config.toml
n_layer = 10
d_model = 640
n_head = 10
n_kv_head = 10
head_dim = 64
d_mlp = 2560
vocab_size = 32768
activation = "gelu"
norm = "layernorm"
norm_place = "pre"
norm_eps = 1e-05
positions = "learned"
qk_norm = false
attn_scale = 0.125
bias = "none"
tie_embeddings = true
parallel_block = false
init = "normal"
init_std_qkv = 0.0191
init_std_o = 0.0
init_std_up = 0.0191
init_std_down = 0.0
optimizer = "adamw"
lr = 0.000499
beta1 = 0.95
beta2 = 0.95
weight_decay = 0.22
lr_head = 0.00335
grad_clip = 1.0
warmup_steps = 260
schedule = "wsd"
decay_fraction = 0.691
decay_shape = "linear"
final_lr_fraction = 0.0
batch_tokens = 65536
seq_len = 2048
doc_mask = true
train_tokens = 561000000
steps = 8561
dataset = "wikipedia_en"
MLP neurons of a small language model. Each row is named by its layer, matrix (up: input weights) and neuron, and shows model dimensions 112-303. Each number is 500 + 40 x the weight over its row's rms, rounded and kept within 0 to 999. Numbers have three digits each.
After each neuron's rows, "fires on" lists the tokens most often at its 100 highest values on Wikipedia text that the model never trained on; "fires in" lists the words (lower case) most often at its 100 highest values on Wikipedia text that the model never trained on.

L5.up2005:517439457540487565483530406506476466521452471470494540485539433462470450517508587459459494541526474487522391496497482487488518449509579468545476458564475457506484458514528521482539531595395510439511480550471538530470459468546508475468563486478485499565535466413464550539487498580485540459530477438463505489514577565504484470502467512469484434545535471462513480509517554470530491486515515504532542490530446487509492455452535531509602514539515477542470458485453455495514467524516516608529506528490522480517526620475517485492498439500446497476539478500517498494523516455432521514
fires on: " in", " a", " same", " such", " by", " on"
fires in: "in", "a", "same", "such", "by", "on"

L5.up47:563438538523521478520485581493508495488469449504492485550567514529487517530502507505511559613498502533515449519543492452480532459550501485545519534518505503500494464455639466450592555451571508528505426448514493529496510478488416515461569430491574536509430542435480472429432495460494517469568445514510556499525519507429494475592434468559577498449514457492457440482496462511488465459485445540469468573545502521452435525573548487546487494484499442525498534484479530499537447458509504479539446469525499561501556520489422506505486585408436520497555518549512542495508423500442524497
fires on: " as", " to", " of", " between", " with", " the"
fires in: "as", "to", "of", "between", "both"

L5.up2085:415533555463520454509505510513502532501468485547428514534516400476482510599445434518439519515484521415491518528448535517546489515488485505511573458550521506540449458467506531534535530504444503486506466477541472506515540500494504538503568521548455500464504485487496562507511514411467513495482507498499504462498506457491502479401557523463545498453492523413567527547505565481539429519430516467533460511530467468473480435545419455473535500558489533505475482431502507539558480446639546451464502504535453502502475427463482505434475491464516491560442493544479527502496493467485458472
fires on: " and", " voted"
fires in: "and", "voted"

L5.up1186:414461502394419479458463396487528502522522479554440511541529454581490460460582519472460484474505503525435457518513497502473546462537533446509448533617466371441488547569495519516498538562517471499496509481556493398459470471542456575537488517465518535490484521482519508526496468440465477462539463479523504507565571435489526484565495492513464487489512481488492492502495498523494462442484495532452501503472531503515468503570439514494507555464479503552479480509512480498520453477480415531563472459502528517462500516507481545478467559564437615514540524486518489438518500542551456479
fires on: " of", " several"
fires in: "of", "several"

L5.up2189:530428499449510465542577502479505597456509466502478539512565486550429501521550447488493534519521479515471458491548555460436527566494513475443471504489491586389529499557547480522592507443539492465445447496407530491494524469443525449527584474432529470528599564480479425518507494459435491428562505510488568534546482520505467495479535489515553492490481554525512535499481457488514493521562474434494542505494478380476535453552518460536437552508498488460545563498520514524603565490504545455427444536469505522495570497516403457516541477481433528495467497513491535362504462502526537483
fires on: " on", " into", " in", "5", "4"
fires in: "on", "into", "in"

L5.up537:490450536457484512582502451522549458563509465523446486508568489574521535477551434527478506515458536450542499541535537430471453534481592473485517524527463454503507516555498476480501453567510509484477544518461534555537470440427500491474463466529540548470478478449501474410547466470395535501523522495555512433486596503509488573498498524574537542525478508454497521518443522529472495476479549489526579502464526426509446496515514532493538462586500536498481528473467559451446508433484520487540443554536535485461513471490461468459480515426467538479505462567491522406520534511540551515
fires on: " of"
fires in: "of"

L5.up142:551552438502504478502482520503470517509568531443453455427519536499577509501542451478467516516553490552525503470562475498510500558554493477506510495511462497487497476547530591489513557486478463469463454557466535553543461460494509383488517464455584549461488492470469508611580524530478554532515442476505530543476440485447511542527486513485526521501480542558430547482528550514508538520455521470562484513531397506471476444465447524469544511500562398428508543472526518486457489547562496560567455463494542503542540550536496565461524516542476492522524497486531508410577436469442515563
fires on: " on", " On", " in", " at"
fires in: "on", "in", "at", "over"

L5.up1902:445474455496431476499488544465509432418539465512460480535523545526430492438426542543457454480467475500532452505460493468405523491522513566523473512560541486481497472613492498524476556495456442497539497468501533493462462475480567497454513477486568524505459552406533459519557514496584453428541534509517489513552571511495562395532532512518521555584520532478482604527551491490583465497469534454489536496420416459449499485460512499588525467521565432452553494488516543555446556556493440514545466497501583513521445514459509562491487488459554481513472462440538513443510494444454522556
fires on: " are", " have", " has", " is", " for", " was"
fires in: "are", "have", "has", "is", "for", "was"

L5.up524:553514475542514504512548457497521501513588483488535535481427430459501489478566514510497540530473590517561465524525531565498509537449556517468479593539470571555496470585475491532592521462508420492446534553500489562510449451452496547435483497486478560459522544481499497563491482511445516537484458474487508512456558495527485479543469552508504514512457527522536521474585506444509567497526563511509494506512505374592418493437449466446538487527509452441519517499479478511436475479525485540461521496501540495538490535499495528485505472476430499510509466519550550461519497517455466536
fires on: " of", " in", " age", " east", " way", " at"
fires in: "of", "in", "age", "way"

L5.up2306:504474493522471472486472494502542484488492499542494454479509525560539547386488461447441499569421473448491469538458453566543545479443531483494470488507513408554503501508572492507497547517447487505512521552502467560450523486515521513492522491569493559434555491500408514438533512480462516545512514495561512437387528486551495510490462552527519621481512501495452499488500484485529454536527562501449454471563488518518464483476489451493539381509488495547502475493517549522544496483486524479525451495544465494472548496473504556488482502491480559545436404484534476477493463472554463569
fires on: " and", " or", " that"
fires in: "and", "or", "that"

L5.up319:462465478511512469489475509492493507547520447445512498455481461466488509497550538497567489495524527460577451471445497494574559442456499521508485491566498529494438523458538525460471526520474546486499462469540409427543529493476551587557456510469435514510489505460521463522542477489470523519496495505497572475506478455550465497531461521542474549498533562478531585527459470567577538539485492494583385490527491516467490457600524502449635524517481497478483524486500500469522527485535498502501567506495469507541534458484568503498475512465479477500547507513525470473493555501532532461
fires on: " and", " was", " announced", " were"
fires in: "and", "was", "announced", "were"

L5.up1311:495342440495471482476465561452412569434537443451478572517467530542443443509488567559488458458502504596552473489490471484517515510429481501493533455464541522500476542499483526510527564523534508524529577504504436464528389460500545454518487441534518461507509513513550476576586453445572467466558506456512508510543533451505564549528585499480477401572467591559523542469532428474524508512452462435542455533598503480495489475500538499523546551546480459472487555495495497504548501510548493480518478524527581497463549477529500502461522464470487502495483502459523605451495597519471530495
fires on: " had", " has", " have", " having", " was"
fires in: "had", "has", "have", "having", "was"

L5.up1610:463401533440512487531477534526543422430444513569469489502521416577500472525446493550447538520518518535518481535524532507518550490484534464506453462558467554477473564513533498558570503516481540492494493501498499503488486491533480493543489498465470478527560440514537479468551484497494493518500555518477552497535476500487480476485491533468519545427518480451491503514544495438470483537486529456475518518462525490400474491453496571496592495549495487499441508500497512533467430506494459534532461479597559535497524503536594499523493483458502512472457515569561508415546475503543464487
fires on: " and", " or", " than", " of", " are", " total"
fires in: "and", "or", "than", "of", "are"

L5.up1262:509442451566485458478443512442481492497553468518420501409503465532500536477507529488471480588490485449576537478562445492566479477519547502437516498490486445502502484551501499523518521453460467475434515528518515505464560471462479515513513464545463517438494569470545472460487459447467496501548540448546542490483523474585497528454561524527547595540527622435529480504439545477444471575497485510546525564518461498493491464586457578449528465538516452461511506545522427535443455412536545456531516538492488493461553564501461440495592530480506522519494463504528492490534468498495494520
fires on: " after", " After", "After", "Following"
fires in: "after", "following"

L5.up2524:500490487486478490528527527489553494522526469562479592516503481518426486529491497506443441513575502525526496578447520450602489493441525571447451522476560543544537488441557477538520530549501472498503525550494510504460519484513503486514455545457501550484425560517485466464515487445433521511539486503536515508503479485429531503576583483529531551525490497491461504495494490467507552470469515523528420487535547528544545470516486507482511511519504502514475483524512481518500519490519585453572556521476478538537546569489581497451484528510484544487473479592462530506490471527492508575
fires on: " were", " of", " was", " are", " the"
fires in: "were", "of", "was", "are", "the"

L5.up2095:488465430520541486470506484440422596481489479518503493480565490483447539498502524531383539541624519539533518464577567523563514580531565484455509465467534528480488558466470501608578543469501493471472549575500518457531527438471488453498536486477451480507475486492520470556494454504455560552538511512509548544494511491528505488484529529467556468529483556464521472468491521463464464478493436567502545492484484461521519448483430569456514547547477528476526562532475466480425499485520553510550532470473508495443548485501469475484577481498548522517490439584484521532455511529439477538
fires on: " after", " by", " first", " before"
fires in: "after", "first", "before", "by"

L5.up1550:560509456611506476401457449558578574489526422517496487531445515490534545508505497526511490516513506541517482546529506553515480526505531544436516528470477481465472486537491494508551534538504490494463475480509503525537477507517521536522496512540497520558477509501470453468596500555558481534588477469532539504440524433489493496472513493542445587465450493480503498471516480524488533514463555501483452501518523459526456523496524486445467495590487524408506426430528475463475469515521522532516485508477489530477534428545536465453561588480447507493544521626487497451511631446523474484
fires on: " of", " to", " his"
fires in: "of", "to", "his"

L5.up2359:493518381507531498507480526490503491497496522535475582454455516417483544463481502505505496504527463561504514433495479467473515489431579514507513473489507516497527499535509508503530459484515472491506546553429541454568525492503462492458488497510462492487510577476489519393539458562433468498477636432530496497557507460446507389502542517455523535519503561497477518491517463476524545541435483470518461474591458463548512477461476487491501470564523481508557534509537514534384521546500565461518528557514511502507483507526547399447436504486488560474452491506573486470513514507527564487
fires on: " by", " as"
fires in: "by", "as"

L5.up795:478444438530483475484447505511502496504534506476514537494469473415461509565528502492472510541524460585518485446506547539547551520437489487546589455516531511488431542426524489481519543469429436477507566500490499450527476534489526485500438564563485466522496488487466493500557482492502528482508555407526529477520513495398547503565502478545524515511566512477500504504540500514577478468496464532484395518578474488442501444586508551482515494581461455441479434487435456496507547500568562574503501496424436443511492478592557486500491529458490470484483529582543522451531572502482457501
fires on: " are", " were", " was", " is", " then"
fires in: "are", "were", "was", "is", "then"

L5.up493:443467504534471481491496521464559516486533520548452574507506461543477439521529464422440483496603462483438507532426506518452488531473507500497502471595554423576477489504505496514519486437468514441488516600483408407510481455570503460525592496589461521492542569479416488583482484529489504519554485435519520473495518453461488538558587495445492518556485537478527578538537483549475469474482495442478462493538498472511400490542516509513511499529507482529509542488491471546474589472567619549531470547530523482536505492476557558498472511542499548480527497540534559436450538546486498439
fires on: " is", " also", " was", " been"
fires in: "is", "also", "was", "been"

L5.up924:535436500507508497544456445507527444499476516491450600468527496516434513534475459420532518504448536524446458480581486533456504456515509448488506484510494517466507525501605429501505505481474500492505493484468512457463507469519420515505502506466500517514484505517471506543544480516500460524539504499552499504559525507545504499547439457577520552489482528482447525502411502472538466535479474534558466550507469416555439504533408538545542513479534457514489486524489474466450492526529451479482577467482481511515499482524482444478489540490504521517498520564521475470512529493525490543
fires on: " to"
fires in: "to"

L5.up1975:453439451503541481466489515534556516485543465509515563478509528574522581502454436441514518517499461548533461528442494515440472512555530398532477493479502546475504558560557435526552571430495460512465436513480461476496513458589462557508502520486558500488622503453478482471486488519478513483506537468554499510569534561441545561590486513560554508481521509491498487523557521497436487559549550496466488491532415483545523447448427502507484465517509423521465500472496539482498498559534459516514416522481460490459517542480519491452524535547444514560520568494523533477481475441477485512
fires on: " to", " for", "ve", " or", " in", " of"
fires in: "to", "for", "in", "ve", "or", "of"

L5.up244:528492451510472515475531456444542502543433476478502473406470436394507512483499532483536493512489526435600525536501517589589531492462529494532498479515446535572471511498528500519593492463478478430535447603494512571478514493505463529501428489510534528477463485474543526510517437499474526495559533488477465515473570449477488439469517522549503453479481535530477512601484528485520459475470502479497499560504522431496504490522372512423550480498489402476523452533499504567497498434480593535512525545440445465510520566533410470467559505494415572470453518584597576396469511491526483585
fires on: " before", " while", " during", " by", " so", ","
fires in: "while", "before", "during", "by", "when"

L5.up2550:460433474496487497545493465432510585480466451537499566430567475472543501444545519474496538540468506488501434508545465581449493467470474460530532484509504553490448543534589503470571498404513416495514469618542527563459508468429495465480563480504543599517480562492503496475480468481505509459469518520555457520569493438431510460467526490505476540482465561458484504577507531518543472495499560509485446557483486559499494490433459537448571473457461429502551622480511509534486481557474552572420445474488529520583530571500500516519494567453431545469510525557548463504558463554470556617
fires on: " from", " since", " at", " From", " by"
fires in: "from", "at", "since", "by", "before"

L5.up943:530480489496451500578470520448491439437510566471471508496552501525463427459514518493452481501502551516518509510523561436526455453582505492477476455563577500474530552509491515528492523486463435463498550507463547544535455435477517452466487428529483489531426437510479493561561511487419541516476482444494482483481506510533502490483501512474603528571542561526553495480487583459536446516455523526486488528525433453516558466482461536471517455510576464515514507470465464538469456584542482572510520496501542479507564537438552508510449436490552525523436476568507500516560466558451484497
fires on: " in", " years", " km", " minutes"
fires in: "in", "years", "minutes"

L5.up534:481427451507389530458482519545494479448519499534466575556544476410519482498537506435419490502537470532552456470490403506470557431562518434544480460569467487507461467497486563530515546470447406482467533439503507504500498457517568533530564433492504509549395528489520467475530554527478555506514514527530506475519496511486536488491546564473514514535520566457460482513488618504507506512531554480469524516457425481500514444514513542539569528559545451536512495459452505493433517402554482528533505570538507458513496587438582439468469536499549535550516532468543468445533496490514552518
fires on: " was", " is", " would", " are", " were", " may"
fires in: "was", "is", "would", "are", "were", "may"

L5.up1174:437520532515388443470489515525531494535546525568509598459510516565484458453536491476498540531509506476454428511467494530457539444491524499513576471446513453459490585537483501430590519471466502494503487499507427546405491498472502479524518476497529412473511542478527521479512494463490618472497548509552489429537514512485561451534442518484561524560538523490501554558519437452539477551565532459468504501397486515553529422528486482488494490507509511518498536553532455507570459512518529478546393543505565486536508507552472470514482522531422534580511440500483518457471417514494442519
fires on: " two", " a", " three", " four", " one", " B"
fires in: "two", "a", "three", "four", "one", "b"

L5.up1682:541508537561471496503564474542583467506475503500485508440502531485534535494468543415416511555488489529523486495453474483528510551534513467499465474510483483510517483487547479407490466571419442507535506518413551541383522463524547499492477445546486499455500477429491413484452450554457496510497459473513447476517503526484498441517474508569534524468488508540511540555501556537533501543607543441479453477499451477509481466503502447459535448549515496536441474493463461521429469476506537498539591528481458599516459578508508533504522448475550550502547406523562515478487490471495544535
fires on: " in", " with", "3", " playing", "2"
fires in: "in", "with", "playing", "3"

L5.up1227:533475401529483446571519463461419507440488568440485410448514556516538605455473579475453500477444485524471495446510450481482516491455516523589484442480432551475447476537530484478534495481474456468531496489514559542466547450472439485472482494441543458483471535381522524426543482523488500538530526487574498508507543492447528489492572536527554485465485502480440505524498529487550480527494559547487533519506502473489536515470445557575504430456515528512559525462501495568413419556506540532542581459415543461455528482479507465470602501511500509562435422482478574429509434412519387579
fires on: " to", " for", " with", " who", " past", " at"
fires in: "to", "for", "with", "who", "at"

L5.up1899:527549465557517435483550546491486550454487509462516463519507572501462515467505444442503523495514451521565513471567500505549502580483520431462514452480460575573519466583501442532501472492493511470520490555426513593495553503523470560491478486515514495503549488483536530545523503477505492523543558503482503465511479441520515481474481487458538492520545527469484506450550408502482505489468505460514503537482463544459450519412525512536490517519552485415548515439474535455498421520468485522465486556438507465488619446455478443504452510488554420481518581486516582487547493513486505481
fires on: " for", " For", " TV", "For"
fires in: "for", "tv", "team", "in", "of", "after"

L5.up2294:543489458548478477505491464480501504495510522488478425416527484550493476440470461535496544572556427496593531489480495504511568502520532498491496497549518424465473579494527510525503503520498448478506431545470486561438512459597485541522555495511519475476539498447575480517486480531477479482496543473528558415516538452511529555473488493529497538502580482470489476454469486501491471486458500574480483533554517492427482404526475508507522553568543456451517492443461530492519498546533541538535467558513486497499559495537514518467496509471452492488484491523524559479535488525481495491
fires on: " that", " same", " such", " That"
fires in: "that", "same", "such"

L5.up2021:525464556555460485598435478496537484508551431483493539485567483542512504448479471478515556500472448452447442551467468508504576542463587519474515474483501468576433552535528466586531521512468503504509438514363539494522474468499515504511455493399533521502571507449506445502495497551518436467582558445569532483511540510534542526547524485528515497563489516514512491519518482499543500522439534535549525533485498453464499437493467487483505481476548484532505468494506464513499508473495482504459409587482509488489542472509531500497545462471431556490435489569585590491487521488502480462
fires on: " an", "An"
fires in: "an"

L5.up2270:460505420455534484505550492493535585552569494585469473476521446523437523460540422454521504562519498464519406531471569500478440500531566462536520580550456427495545565530475457526520496522472504498499462503436490426459510477535445459417498504515539495439483477481460515501531503455420570495542481499546502465552577479469479513577479491522524513520466458484547546520524503497527448494490585583483543491433472519531458492533399499466481494561549468538521547506467501529490508507492612559513461514497496517446543577507465415497514506471489506512481412550480531467511495441480448559
fires on: " of", " in", "2", " on"
fires in: "of", "in", "2", "on"

L5.up1409:474478594584486458540484449460492518429557563507467480480459537512455506536539503461502483485463462521507454541550522460477446541518512503420556522469467439501526506538560561529580539499501514517447495519481519483471468451508494496465562507489513577420453634485491511481485495554493495495531475495518515491481521526495473515502432528556472539513447490551490479417582502563530522497517493526548407524539419527521489511496465501554473498560526506524435559524520527460534484472493578465523464567471481536526470536459555484465434453468493549475427430517484537523590473458539495493
fires on: " of", " on", " for", " from", " to"
fires in: "of", "on", "for", "from", "to"

L5.up1301:430522527562460489493473521495533547497496482469491528473597514464429532547500485454405450469496454468432443528614490510478502469513524485432465465510491465530537515546486455520543498489475568513421518505495551493586462472508472560526616501480549528454468543442474397469526491457362521544533435486492455468563507540463530517565505478467479515506484595480509517481517511522509503495554521482430514515496445525517517480478564518486496484510518502562499510520558486456448541485527531530553438478576476522504505516450522499463442516508506483595514492502524523491522469511497537481
fires on: " of", " for", " to", " as", " among"
fires in: "of", "for", "to", "as", "among"

L5.up512:478482440588482485431446502415579520463511443560507540481480414535462587481508515494566540522485520489518464544434540498484480456534543514487483528541444445577495481540557467491563510535474508511493486477475470466540509453536487605481523498503521523465471509537493464525522475499493472540552478476501507504499515501498476489504495518553462544503443555490499528406518494571505466531468513504485516497483524476494500546510482529493498491613479470548474443531492495492490494472508489455471485551585493502445504488478553469430511540522505459562554531527513553459509547400429520544
fires on: " of"
fires in: "of"

L5.up2271:559499435524524464554526521508500482538521454472429462514505389499433531510480521494497456551465535528558481462518638438451444540551516493482429512523493505574415468533589490518535507449522447504436515505482567540536496522534423511450459503457548564417511437399501495481506500457489469497485522411548514506502542540531516485500476528481527531496546494470519466509476511525499546516495500554445462488530451444478491482460477528510555441515563468486514491426509521515471478494539537488490481542533447474470490539435497539476516506449471434524563520473528499501550413470483493518
fires on: " of", " throughout", " around", " in", " into", " from"
fires in: "of", "throughout", "around", "into", "in", "from"